Part of a small language model's weights: MLP 960 SwiGLU, vocabulary 2048.
MLP neurons of a small language model. Each row is named by its layer, matrix (gate and up: input weights) and neuron, and shows model dimensions 0-127. Each number is 500 + 50 x the weight over its row's rms, rounded and kept within 0 to 999. Numbers have three digits each. A neuron's up and down rows have the sign that makes its largest values positive.
After each neuron's rows, "fires on" lists the tokens most often at its 100 highest values on Wikipedia text that the model never trained on.

L2.gate325:564474554597537497407440549413484470428440486462466495491544534568585516462423508438515490488441490513579471386453544537431480560477421580560446441458503466535478445535499588468418544517435568393558516448476572489529505436566507466437528473526440488508522458391507468469468552447588508529484430510531534533444491533380515513468566521549476574499465475369516487454393510413519503518580
L2.up325:545508425513451548443558471416473496508459474533462500448408450500481555452505555474524486524462498484506484576507514519440432544455459574537476484587619485496446480557464526415536547497532484433531445442430507450442526420528524467501609410496468662407466466358461483401355546496504528415480443429447406466502556442472451521459539554485461472482467500499471420434497468484451466542572
fires on: "mb", "emb", " Ab"

L5.gate908:537498483479551535455497503534472452498549637527547528545469474491588528473473496483407542478409566500523489494440456500484430490462480432487506458475568554442530462427568568528542406683427580513491451446513427497514495386528438507555435516459547439493528486463523531516529534405472533526419464583519529502525526536471508432555518487420553515419547486474457527471461512512497478456439
L5.up908:411557434511564564529461423530553523516454516423486543495628452552515594586491505515539453478472468482517550491477514587473517469507482613459459483511441464519457550445518442499575519612539510473386479533546511443468612475483491505479514469490551411467536580478413574505489604566456431473492575564420557494566428557464558524542595497550433481482494539585484457463451470563508522435482
fires on: " |", "ad", "b", "as", "e"

L2.gate324:497446494538528568450616508469463442567497536510526502583502498489495552506529509469510498495465541466499540455539535506393563390336590499544479507551412511444552566535488474558443557448533452448483544474523479495545465460448576456532486440463462483628484521524578505513437564425536514440484539534466441502605472501519373452577573447494464557525513454415485493547374570555593555491506
L2.up324:460524413541578546474566451423461485538473544493542561580574549418477508482526473435479513497513503511500513446507533449450544474440461499476523570529465513430503422527432472526482547455553486484468525442550489478493486471433450529555537525494496509605562488516554456504429550399489482430440472475443470546558452565415454480586435488454520547535492508408421489542386605573564514473461
fires on: " Jo", " Ru", " Be", " 29", " February"

L7.gate855:567532501528480504455579537514483508482427486544523502469384471433489493516503450523486391467617561441502550537541481597549553553410390460483573564528520380524489436562387506563468510511566472484454461487518530504517378453502483554532583547499492510449548583540497457529569538456498493547522463479541587429472546518486613450529491515508445533591520483516454542486447411487583376497398
L7.up855:541555400617485534452482537501398469557520578502616497491520532507475508491477591494491557552497500507447465402465550581478518491485515504558500599497419497541447453379551540507613514607479525496495486524551506460473415546510455536522459510425506487470488534461531473538528524434542487495572460512578405490532565548467493484496520512467502464435513464444565529482482401537440491420420
fires on: " |", ".", "n", "en"

L4.gate832:624548515492532484500520503600477538405582561496529473425504512473445460447515600477471562527438503551524533527570529521577475472544493567461525438559561424463506534398460490417551464550507613636448475442439489521575472490483542537482554501409509577531467445473530572474559539449546522527574469503576480459513507534501514571556503435397472428416500457491485545421504438471504478634400
L4.up832:494487546481423514498496520425592509479507486412491471570451520511555491453493513507456497495399518501500574491551462456536445510483531616450472521509513546539420485484552573413511410516376463511434435558498553474521435580453533426414463527433524446479412516421516529480558558539570477546388496534372583463537487468491529522499549482469508422449496538565504473515483476500438477493495
fires on: "ta", "re", "gre", "e", "b"

L7.gate5:443445507464446386572524459482494479466517462519566463555510598431448476495506462583450501411464568567528556427483477470461544425507587548439499479402485495550476555574436547611483437502440490465471555593500516616437489515527534553521422501446568499546474439533504523516545478565511376541399489561482412515536536422425551551545476528554545551502472562529476452517570514575452452478478
L7.up5:460551440575443423413537455517520512517495569596497496459481536503521505473458562534534377530468458640509557507492501508424475457528570455472544519532476466499513612487396543517506454465451452524496451474552582495598500609498526499508494509473438509532569502586472471498495470466554493464460487489507522446544572451566580505398447489505541566513476513649511557495434618547460542508518
fires on: "-", "ber", "s", "ter", "el", "n"

L4.gate693:429417566412541531521558456433472519512506502427508514390532418473550519567458556449482506517486549531495488459457518476515443486567474509557519565521492490546519520485491510494410406432511521540497537502542424545468435494502538473537500476467541576455520565471493478375473526414526577506474484536478550454452361465505606522614489431495453483563438489459441519514545436442515475516487
L4.up693:468550414455496518534496453409483406337495542542527492551427446471418512513490445483518488490524510550395570500492483501529452503514331548472452511562459484486550494527577581479526585487512509471497556435524478460521445491457545491428512514456513544529482516573479572567478435488422491555506630458492400593498470511437576460554377521462399574579483485485482618473526473555515534456515
fires on: "ing", "e", "ate", "ting", "ward", "ize"

L4.gate144:476493524508498565501543534467556428612538538521490563542659456458527513592568470513504543490433593492483458493556527515518483526459501527437528557489557429563468547500469394507422478394500438433476518504488556531491412488428502484527494516560535437528499503540470521593460537415516408535488570419491554435484485496562549465498408494497552529470462573456501486450420448497449536511482
L4.up144:521416575458508536557586503608568523548525512591495530475564405459437526495532526432518515575497533542492547459507485507527590507487481537408412470428409359481543566552516476584417525465542447517511396506494551529454491469552525477458412472496567514526426556438589555627523528555440559492509523525527532516428512455478458488465498511578354574469492494469494478436501461525479419481573
fires on: "s", "co", "it", "v", "tra"

L4.gate78:471500438556543482475482612449569454578439498524520512516544528465449469560461582496449485465538495465520446467503496553452504488502517476525535497494458504457435555362444538534482584441570579484490518521515498486588359496468474567484462611482552422523436526478586561583517464546566375456447515559472481463465433460478499558494507474545470530526493480527454529535535407517554555463521
L4.up78:575497497499462502521547577516469458565537435475442565467508541572398494553487430470526482497564472439431518458524568466456453538462571452429571516449543500521496509451497582472418472519599446464497549469516660501471378545500512525484479536428509556527597416492558463573505471588508465493413582552568508483570449549481544540549444401415543584495437573532506563488397513543530536490510
fires on: "re", "d", "n", "s", "in", "on"

L5.gate561:499443568541475512482575546512498454554525492568586514556537464546497567536544485504390556471625470517497444520495445472462517590440552463473485547500505486437507541524472518523465496516529456433441398494457527530507494500367548449567486481440485482470511430471565496494544435603448477454576392413510499549537471546631451514516387443546406537611447545448562527559554452478497578482580
L5.up561:421421438508564470674444486470479548513609506547481533518545499497431518524488548536517551458531542498532535428522490530500508500487478429534446500531551498484522492558490496507423422470390508403528408505522466418513551589500536472431511517493523429516495527464436508462542566463492576511486376530512467603426434531555510527485542549446465446546508535421511583407463516600512455592514
fires on: "it", "per", "me", "s", "ker", "ma"

L7.gate102:491512530456549516469549370507528486566445545524578530499464497495469594577560547507455491498432509521595472440490589538530436457498493544535501421491458533562484410476477432553515470565483513411521499446498541504574458500528501476575516402482562584522532516583452490424514435437531539518468556565562505392541405511410443615546482459481542450475463468449449508547406515519515445449523
L7.up102:480588521506550534486543406531554485613443521475521563473453449464495639445543543512562408545527506585475475487473555584527563440488513539507531531496458545508541448509488478557445529484535507541576508429543567419492545491543504489469492487545483495487519442604470494435503600515485505573493401601566493420517511562418490605518508513543496470476515499529429444525441488518433455534448
fires on: " for", "or", "end", "ion"

L2.gate383:578558429522544515521488519478426482447504565540521552444408516504600500438587515530493474521532371461521536471515491522506535604516424546468491436511446560487456528446461550515440604481522519463514442520486463474457520567524552471505574509502511539517557425558411471523559569526556503579614478594524594413497603480521495612470479504485554463424489460440486475477546470441520502489577
L2.up383:486575436509517521435517431626465442543524567488536472420461443425490507502484526495478527519470422551566557494490556561430435513464399450527479476533443503485550572521572484520499533460532498527499502484535473504439438552543566554510483514494556455601485527482497419540516528615543615573559387538501499446551571490481504515461617581419543463475526530600496541551466542475536615483493
fires on: " September", " November", " October", " December", " August", " July"

L4.gate857:510417531534577503510548417518493446490490368509565380400589582507524537553523575513551573402528483457472486429463436504517412465540487466464525456508468463537512443461487575560485447521447550483605494495542478471477470477532426451438547414479459463510510572525571505430434470367519600470469436446468479431539490536476505493487453511494501444514540439447527528520545537449410429570509
L4.up857:568479554456517432537487457515485445604572465418494491460537515506476347572456524542465467463423530517428542442540439474480470469414478504441524419527527485531539484544415497566522554539481528475426544512471561535475556458457503432574519466529425495510487495510575549484501523418495532544413437445489445514547493456430520457386545425504583470545468579420520442400520458440509434475516
fires on: "ph", "mb", "ir", "ib", "u"

L7.gate534:431534518462539595475453493537433478421551527458612500478501540532484543485518468466590581409438589443572432493495419461568492451540490557457482475405617491479389464502478499479514534488541536567523484554506483486498458488468444491468471519443555500588532430505412545482476407506477496469536466465570550616491443604529434505485535531546472473544472421528527515464492559522555516571515
L7.up534:354522515531501444517511470504539432437485523521585505446460531546444425451471389558537461531478409465615478468488439513526471473550482520536487586442552553418505455511515551498474433522415521596467482517464485546610561514427428486346417485384455585574529517528552485470440435440487549491402494605517501602503510515495510523576481483424494436509491502536489479498432451565462494516479
fires on: "or", "ver", "y", "vel", " book", "do"

L7.gate826:553461451524534570550555528507587415410511496532500565481564530503541520482500622465480454460465444488556500472491546485424485607470492627436520472533574482479475508428489528469449481520457561529534415408460478467502470541500497461606576525457471446434559530531527415480476461527603524453573577494501376500554535446521512525488564512469545429492484495539547422520528540448450537480517
L7.up826:555473458450456568508501426536547442543507454470533473497522529593461501490523602480538571463503536504529570510419464445422548515497609558493525531534534463560378486487510398424495508510462409461496465446536391550472527531369460451497503428503491504468518507601507477537413456510562500486485497515527347421498575498524598536490503543421465500402542446522542405528448381563488506432446
fires on: " and", " more", " most", " is", " or", ","

L10.gate686:474506529463444498440521468439464503576532528520495521638521497561526368495496485465542402497571538551562523399451490352425560516474539550484421507497467500425447541550508562493560531560528499497480483411584479447408548561581560507469490518475553498566417489451492499537527446562479497439438515480445471501566497557443499495498480424446563465546455484551496410552480492567529491513582
L10.up686:510549503513546528398538593502432494522489472609467467431567473541490492491426434506479452430455544523467557560551451469494473449519547432577472481544495450617497466493421474423550433507505581425594499462504504544540503494508413494505436518499483532519537482475461463508489602548417551544550504384526480517516504513495469547554443520483354523464459545555489506532542445527440521460465
fires on: " re", " ", " w", "l", "n"

L10.gate595:558412442552556506541507424504443542446418425445521428581470557582527569489507566530551513476539542521430510563506482574518521470641570537524419527471475519530561549530512398477477598440531514456481470483513501486516477507549503465477629542531547537498495493516512507536529539501577498479549553642416400466477409445434520515531457495534534460519493472485541519466480478546527401566600
L10.up595:520497478577498484465512474412517466401456549533533513418576518517531512548451516532419522554501522447431481509466531498484400520442534520505504558486492386505503514591536444406557497425554356535425593626513512546569479492592519558500535572551503476544461452417507444583585564517494568497474530470517512506569573428443489514524458475548518543474520564506515544487551483448556444530572
fires on: ")", " re", "son", "s"

L5.gate383:443379560481526500493535412515539569505425449572518446500527468524518447463474463505455511525494451566462495546381517435493641514548504555575483506506498435552500494496415534545507481447540458486571524522617465522478532542454561497497582490466545440495455504481496509487405420484488452480475505476599543525466518503403542502534542487556493486516559438549517511554506409561609533453525
L5.up383:509529490473534553507549512447427453519567474577531479575500541426459524510637473499558605449557429592472511548533457502453532442506526577504504628434411483565520534467511560526550497561415530445512445526501511486549552458457543528440560554416514585532489495487579535545409452479402546522484424395421511434460454447472524465506363483502435481441516514558450535376529378407518487452535
fires on: "ing", "s", " use", "P", "e"

L7.gate841:454449518475530507602457420477455538599418472489528485476483527475501467545506514604569521463395617526444475506429502517565534503492499573444537537456456495526532586475518470525473445420393529472463448456563552531445451525529551428433485461438580492558490482542484461528517499604436499472464553569378382483567560546423488559392462454415454541478486499504458512560488533481521493497398
L7.up841:432477539550480498450491480514540537504497553473498532455507506502534511480544473593569485492406573516487502589545469444568527538512514577459563514500488544552487575526453506593472457490366570491511521460550579499454433479558559493502530526539589419513466559564465458579463548535509456454556429543421422453629594465461504477513548449489408494535471469581473563506526527441397544490462
fires on: "s", " No", " as", "o", " trans", "os"

L7.gate709:484485520571552524455524503518563437387491469455501589485472480534487473544597570509506528484531426377452482491525481521468585588508437458602549532458524493532465507562487456590445421515524594550428454440531520599383500463627511499443542624470516462500535499538441566559509475488513518433526541487565503465530500475482403389525537443519577561501585497464485530529516514484549492533524
L7.up709:480440485537437507484480531504555461461434451420534545567528514478439445599524637569573444480523495484528600471552433465469458516425453489557571568381473481473518545505514499481426578551550621502436470436557572516457530583547576452476574561523538495457512524472429499477472561585521492531470478568579493497575509489455515452500529471443623464469567444541507518514581523419510441456586
fires on: "\n", " of", "th", " life", "d"

L10.gate484:520400377467466457443505508491530451477508538465576458442486477463457540503561389429465459522555505494417466444517465463584515508508511514557446469542477493564455558547415540434474501540480436459511600562445515454571515471449459534400569623466509521486520594469505567410496603513490469580489488503509572522475569493423549464500544536439488499614559401521484505538484587586519519568457
L10.up484:547585514554428560495531505534518515492440487545469519479507406521498507532503514512455510477511496490486605533511571554497453467501520530553500591510545577494488440500470520480490500441457502426521361453513528475439490413547501527540422473584473618596534485413459474366434530442541425506620555545535510439538504552501419518457546470424509507460541457513598426536442542556530514495424
fires on: "r", " d", "or", "t", " ch"

L4.gate906:351558517505479451529492591475462531488438528472540439570478537487524560492480595484551450466465530569451581477467441468433531358399527444487525608476533464526514547469498517507543487520496456412528495486527522480447401469530487492448475545593476441552524558488554532564474476636517537472498507511513544485510469414513624532474538571532489574572454449499478434588421549535567464529459
L4.up906:581459564499479592541666507494472488472494642409588489439467501379479533549543524480481391504468456535471545400496431509448481471542483373454525482464567504557472456423481453457559521477455517430557523486453545534468479491465473518515493569450487521471581481568521433560519570455492519473503449519601602448430483480469536461417495556595584523435519559603444533514519533588497491480482
fires on: "y", " 0", "ed", "s", "n", "L"

L4.gate565:533446503440526481556572471482453388452482493544481490422478494469459634528501366418531539462428579503492490463514467544555498502565481490550414504412517342549537550415526447517506507529426518489500483448423523460506440535441536502507521495461487533430494501493484528507499497505418529482565521485503576505526492528532503481574409600596440517581532446424468509475447533512592418538440
L4.up565:484492551571504558478468388455519483468603460546562503486448460560574419512525498460591542529449519443477529585431474536458538436561551475557466484455537473478479436553549599519487459504523462450466515534541459439462562605529512470440406523555555581614480428455470511494538494458400420524374456522466538474524449418470439563527486572559540494480506448526472469571491508413510337438501
fires on: "ing", "ine", "one", "ate", "ting"

L5.gate399:499491468605488470451521523487488495512519428538489533404412617489519485498429560430545515466513533481515526506530469458554519585436464484503464497504483503632549423499478513547479462475380529570382445463424459503452506394487504525551564493459508473506448416518561549387387513456521599590497480436565530469459438563496451527466568484599482502510540518537520566462545452513507525500588
L5.up399:412532462441536527536508526506563470465479529519602477448464510547524425515525559429485429512419487568536472457415363440530539483505513491492456437489453512447556406514426473396570468548447473429532515452414456423518543532559495445479524476584488662483502485473513626556469458475429457436454544512461477461501484494515523448418547482523545427573446495439461576488510441515460535532475
fires on: "me", "ve", "ph", "mb", "re", "gin"

L2.gate944:424491520601536484485515596492495520518500516442501518461550503460454451553474472517484482471489487463482413424556467492458491509476369560524451450535491557589532393507517457580572518469417392491557519533614479434602569494530497547454569489503550520551476470501471503437462487530476390494546495612478549491498505523520542468428554433501470500636468576505462505363473501467560473519529
L2.up944:476494531433490534430504579514462563493592501545582510510497564538527397442480529433523427466502467497433380580568507411414515504487406579466417419625435492505464404520474515579519497476466476574479461520579544459453556465485569492514568496455484510417468509496447427460454476451458463520529476568456460529531510498517492500459528477496498519507540543415517407525537518544528476490497
fires on: "I", " sub", "\\", " Ab"

L7.gate666:556445438489455505550466492558508436432541541588433552478491583518548533581517476500592530550417509580530554525378476530430519528421485571423552483558526394515412546519511508565529483450410567516585564494442462489563531498471527492574535465441457501516556444577576415533462549539618457426466522495505443531545529510485475417492496487457438416369460483457533425555558525436623474467494
L7.up666:402459496462445546492378471528478516525596507560536513516370504514512475599475582482530546580505509579533461573489527468466456424502477465518540629503441399541497541510469431553567544549446502557542561510507420529523521479418592480524560592450474543520548507476562564529553448489529475502537518532568484519518528530432618463481491515429440449509484471437602428578500497488429479484413
fires on: "'", "on", ",", " and", "e"

L3.gate916:458445467530533538543535488608528406467510450479416585501495497469567500539451503578518418501591413433527439544522621464481589582483546469521474482509450471492534487426548546641477544476533560432495433564611569481412479544503439498450535527498518495403556524481538552499455532441521406461454475428459440444518446479520469572547470544506525500479459522463465394526530394506503493457550
L3.up916:449494406565515453482519482492559461505534527493644514485493565509488472535468606535573498556571477473552455474406501458495544490430500480494536511515566517484558485471570484551505518444567555465481479543548491453407532479451431530422490535443560506517642430557460459493467420541451484533414616593538467386467518412464439517443492488428539534489528573482454540506556453499408547523473
fires on: " per", "n", " of", " c", "d", "ite"

L7.gate71:462565515418531492569438440478490537564577557386435525532544512463434485463475457532468472499491567515533408418456538475500481418492531548612522488458524429437457420496492556477618508464477573453440467565600474547523525421579510522564488384469488541416441594474483485532513525449498523459509488450514472526414562548473421487476423437428483460449475543462483547507469473537507560508393
L7.up71:539566507514506559555497428550572511512579527431549577517470487502517550438483420566544545554375605441439526465494499560608508574518507575517470479471451490541530477504511550572490564480448494508422531554461541386589457340465478464347521486492416527514501494468482484595540543490500510539588455511506487480530583547447452462567455386513542478445563519483430493570505488460438548527528
fires on: " Ma", " ma", " water", "ma"

L7.gate602:483472535434513518533529479456452611552445540523481572535469537605556494533508513549541439488483563514393520544471531542584479502524519466533469460520486436519451467501535422442351612528560578486517494483469540509563530466510464488500523574564512448395492534450468484520488579455449571621578503490563507467505442521566532570487540570534479546420450526511511509543431525529391547490422
L7.up602:543478484451447532476493605546516496567512456626464453528560532515586531519550503506488487462528460513587471485450574563539452541470439526556438423393442352532517458481514461468479442455479585496457546491364501511536486489547438528530436485509517512490463529465505441569489549459544414581533515444455518451480515465517498568465554524481429524508483553431570564507357528428455468454469
fires on: "f", "up", "d", " up", "-", "us"

L7.gate555:526287464552523528518534565558473467489582442437517546557453540543556437365451507499459469510453593501476475514546479549453469465467546523395536458491528403409546493551477589451530495545385493496550530473504537416552485549448548526609497463475515534456505493446470484467575496544524499543541542467579526494525435542595435451554492521550542514557490572589505527443469529449504508411529
L7.up555:457484523530428445536562496513501487502524526576489527549546575529536519526554503472530462456484545584420579441504476528593627466506482443539425521499536551469451523446417582518479460455524467463403541523506491511457464564447395578609504510536512478550588438562487482596552519465538508465510407456465441528535383505559550479485499545576548540600456541514484537430445558576533469481476
fires on: "gu", "g", "|---|---|", "it", "op", "per"

L10.gate193:468463429538539579522551499527579477517550496547491470504506444464574433474507484552442506506550619549553523546509510457491544554484468500431486530526537503510464565519487522462569585532479439433471533490556517509475520615594530386513615532607518433600437433534455481489492485564465484548430485524445431495511475494587451430549500534569551476581487456527539527489536546518505506559555
L10.up193:491537491504466424610506487476480469460546495535616506423483540548541473448467451511492476483451547545492513449501522475592453469507547486542519517555447503468577630492476365438582433542522534542428452513493465504524427495582509547515487533497536581488479514423526442498492553599460537436463520519435529471528442490429455487508444461562441480545473498437511438401562570447526484457490
fires on: " re", "ne", "s", " Go", " ", " a"

L4.gate805:565542484479525441579530574552467545488499436532483511581551445498525491628500507632430477608479524506539398483506450457527568575439510545562526518542466444421517478522497444536481555409420499621489502526551526438517486426485565447453516503550542381487419475460518574552464424466495497519433583511473616417441457507595549552447524451518463500521414595465569481508458492601487587473578
L4.up805:476506531450470466521582471477434614437433474621437467377512501481529506461501522438515437577494437504394486598471436481409571483521489451403541513538454530565525509520499644501517459520470480525436424473571452514525460490497532518474477460494489408425501532540552493584465563513511489615462505522399467431515465518545488494429526543460405476433471550435537436551462461549536461484514
fires on: "co", "tra", "ad", "ade", "re", "chi"

L2.gate540:540511563484552509515514483456525489409503476579524491607478438499554487467487489634440515504455624467470558515497404443509531466491484522441441499546548467461567447506546553581387568449528420429532518467504481497520390470448478553398496594520472541505407530517474499499531435510639414512458419474507463502554530471520502466497432355558485489489516486536495373539565484574478481552451
L2.up540:475473495498579497516482476511502517471483524536487493589386405477540535486553474597518535465507528412478446548487430471451517463539484488430525445535580534492494488553565491490466481491532491550561483445469544605519470490451473542422505561549446563459362528545493531494558440489607457534458417464491398567574573528550497519437529443570520519400512488614509423567584492484477519527442
fires on: " Bur", " Char", " Ber", " Star", " Region", " name"

L10.gate903:475480491538503537506523456503612533585465556484557554527530499500563564500510626469531482431492494451554541507555533559485562455471521485431537496488539602564508506415469457494499488496514452619561562491443502605551467430478404547526394512422500566576514467593577416501440508402466647484565542544482477541512519493591529546454420514602454531472514464473497471474529536533516514504498
L10.up903:512522520456412404614519491595553481591610573454539539535508563575455502521537545505428531446521450608515594472476445426563472508509455628476463514514472546521503455475506452479582601514501467507515535375436481449512490526515519510503512544455486434563426438481502503549454572395616507527490464531493527603460565532467542528470528473475541490536487542491471409520504565542546475593540
fires on: " his", " and", " for", " an", " re", " of"

L3.gate753:521492406490476381474513452509499489439523490551527530446505516490556537545481593538617525544554417485493456560522606521426502595423503510396478460465563486444560555452475460495498585648421507523512480459511515402533422561531557500517620458593561466511524461590464440565542451438497493505527599537472526462542621495429393492568514518423533506522531423449515479470477500494472504585635
L3.up753:506531584497519426526582399451446513411483474524575521511487530513544474586528482544579483452487505502444428509561454570536546492497423514507486515548533513491532427531523442527626475393500552370538426453441524435523518528462662536393466477554550519477532497465487460525459500390557506458492533448444532508466480505477536463465506484525427497502540563518559454414503557445534488509450
fires on: "le", "ar", "–19", "re", "ru", "an"

L10.gate670:502563479434543499560531464565472564479460605576588501484425473499521532483481493449540453557494587501593510453459506511528513432511494550545579550515454455475526499527492546515616523385525566574492515526573553489490449373578513407540615494447544533481526433436497472576461593569514417482474506514527478581497539549589431494488463470545450460484481541501489530423449417524480482554478
L10.up670:531538529518418525588428501591470517587553508456567614555560447529434511408481571512563457553545455511444489474439539508546509524397497523532497528349490426453559449555556548511487507441545607541457520522564456509560495500451507486492498543474558548463570408537495327511483488523540497447483479561479514502544578459474504525496474472523524563420471389449565520505488487515516556522470
fires on: "leg", "hu", " Ma", "ma", "ta", " ma"

L7.gate240:544458562528498471463362498579459495578464461546512408470416538451509516522502433518439505578536526548597557473530472403496535529417570513492408451497496474461473491494427478481555510492446424516468547569580387529520542509399543461445521494485540496536477510445532412462467544523499519501484504475504475485441548498496469466549439474505534557463503417625507550525486560650515588566522
L7.up240:544592478419497555450582608586477492537549483477505474526577426490525471471557514475505538443467512537436488480475498497546568381490514547513582556550464537564514514451575610483503588449466482533452387529491523490511433441460460463592509456497446419551485444647528477439530462521478511435561552579489460455529469591542591427447468521480431495522392528466403468417560466427501523501568
fires on: "s", "e", "amp", "ur", "re", "k"

L2.gate673:559504442522498570530541496579488567434543396518527549585485562585452444503518511622426571443462476434500498529537499374482567468470516483477462427577486511506487498500482584437469516395475457415475477419568519462538461465400491466478585538496419508460544445418547538511495489540575523493463517387446444516527462562550471561527508458504497569468531487537539454534508483513545512603434
L2.up673:576523470511508607571597579494550522480559415509556467535469548549427484452563501609417570467456480411531484492481529420549462500536466450464419441573475481463362478490523544475515556400463421417448488434592463452490492392387484515436524577518433508425491463494535534498525472552544527462441513411406500549517470552495426577542473515487544544561522404438553413561484452498497505574444
fires on: " Bar", " Bur", " Ber", " Bi", " bi"

L7.gate182:522503415482503483458512468521492456569527562449518420527486471475618492537441512492520494424501472635543416441554459499486445496522433480529451455451420523443516393435498514425409515477515566549546463491576470584564505559474602512432383467549450526488541455477456436507503460458512516571480566549587539520457528538502557544513558605541485545518433470578508401519529480573514445523519
L7.up182:468571474577483454471504474474559467527512451491534434478472501433518503544566626456430483472593432493497498515481582490528468522500537542516490448480457535563553377504467456435540524480534468466469559502421412509551566504552547558475415489446506452566580439487484464453449537495536472617467503461584535505575605483537505582518503497549484602571442601534482471604418545574513507434551
fires on: " early", " 19", " In", "d", "In", "-"

L4.gate245:434542485460489510515438492415547501444558492486501466544578501514508487572459520461463458471557450489508561532438450485533501427491442472657420497476503495516543504484512535539502457467512448494378504518516454603526531523557529615521433527583566475535650527605483489431459527489504500380533463483449445408376543554514531492586552450410568468480537523480417534528606449481519489516584
L4.up245:467490533458610483505542535473413539363602627520470471505440519494465493594462480464463479542525487473511442540477471473440471458520442454512535430598509470516565437598504570513564524499457519446371527513474538525521494506571521557503497470489557507429539499553511468523491614480571525469441498507558433449473464506455425514456614485538527501458608503463514532439547536463455582499481
fires on: "us", "age", " |", "ach", "tch", "th"

L5.gate139:483497415547548437402488466573475435518503539528478466596505517446519495560584488452598483482514599520574515393485424534446467467517468545499459577478477466457540505438573532494509597403480506520507629515614562493500615559463469398509426539476412507397466518555537488510468500571493505507488477640490417568451520375582575504472501526504527512520476581515467497440505529623465492520504
L5.up139:459531430536545553447443500479531654498446636613388552483438555491550521434467483555523417504437449606492486548433536440468521599507485549479454493516536547480488497492512496520490500490474456542603446512431510536488484473431478493434449502435523522462525455554470506445541455543453508526526481610549517492591568426526492484513549557532455461498524434594576465455524487431343496510510
fires on: "s", "n", " States", ".", "ell", "K"

L5.gate911:514436537470503423540530505568494477477503435492524508467453434527470581501550506457478483554383502583507527552528459527497544528531420542525599524419529529521435551508470523522554438484491567519555531518480487518418575446407567573526558486497497588488600478460507495590526542488509526577573495479404533419508454480496498484529512515510474540526482576492479570578475509570466475569527
L5.up911:523525566646489585500473445541542443544464449474523502533460565465471406467438573484453477497571461522522568443439580542588570540559468471454545521441473397477473449509437444535542517532526468456554466468496462506446458504402471512583531496388543533493539447604440483431487442511454413517594571584563445475580507520490505548511535486538500485503500530485435525602497434351472516480517
fires on: ".", "ly", "s", "es", "ph"

L4.gate804:467540440605555485576448523537509454433515483519495497496514472477571657515542513454525477541456523405441558461589562515504453565423481337434452471499528482492536485441496326537567506519431485463445575499500473488519476565504411561511532503508541452530494603520491545541543501517513541504531554525496409521474489516406486493535483442457486505512372513516484493475452581428456534530565
L4.up804:529456557513525559539549467471477456556447422435542544430530509617567427548528518515619487456533488555533533488551542499374529516446434437482490575654518507502605527406533411432469586498527507552415493461507497550485489526486525460462467507562500557413520463545509565466476465512565509499513528613508523447528401448430493534464575492492545524512507409420514501506533537512483574499484
fires on: "an", "a", "le", "der", "ver"

L10.gate435:466511545531441500506488630496452536445517497514494524415436498446510504528467480520470523483556632501510484482507506510550533514470479607432478407483453530422420557544485460438518528409529573467465510569535525546527426565419601613526548504421537618563591527533415393444531458456450476482541465479401554381408504461537538495469510523516478491553490550462413498577472503461454514551444
L10.up435:485555505452507509488465642598546472515507470441581519407557525516517516509447607571427514537514591482442567461574535529503488531470489574441615503495485358550441408539559516512538553506465494569551567409518505484434486511455567514463528465449498479494509462503435495542479492403486500529613425552529464534474620460496520528478524558516532453447520537536457487477539516515485483418598
fires on: "."

L5.gate937:486533464508459497478583533457497520535393500536443558463435378493544551485495609517518424425501502498481435485477510541456521481576422427514481470439496573537362540444447496596502499496548509501424545616420495559497535566523554471483458534476468531532447590567506520477497572494563516518595485537444539559524623462496543526561503519508500533482500438529469504488521386466526457441510
L5.up937:540432402528477589474569455482507513563467494493473514474507396459513539521504466461518460542520464494559551523522597592526535588452502497548478504599438549406485458544492523497445478614526565424529591612512497485405473464436508518530496499540559465540450382516484445486493528581498491563527517518436518506455502559491529498533502563454551492550600493430539393560563548471584518454470
fires on: "st", "tt", " December", " August", " March", " May"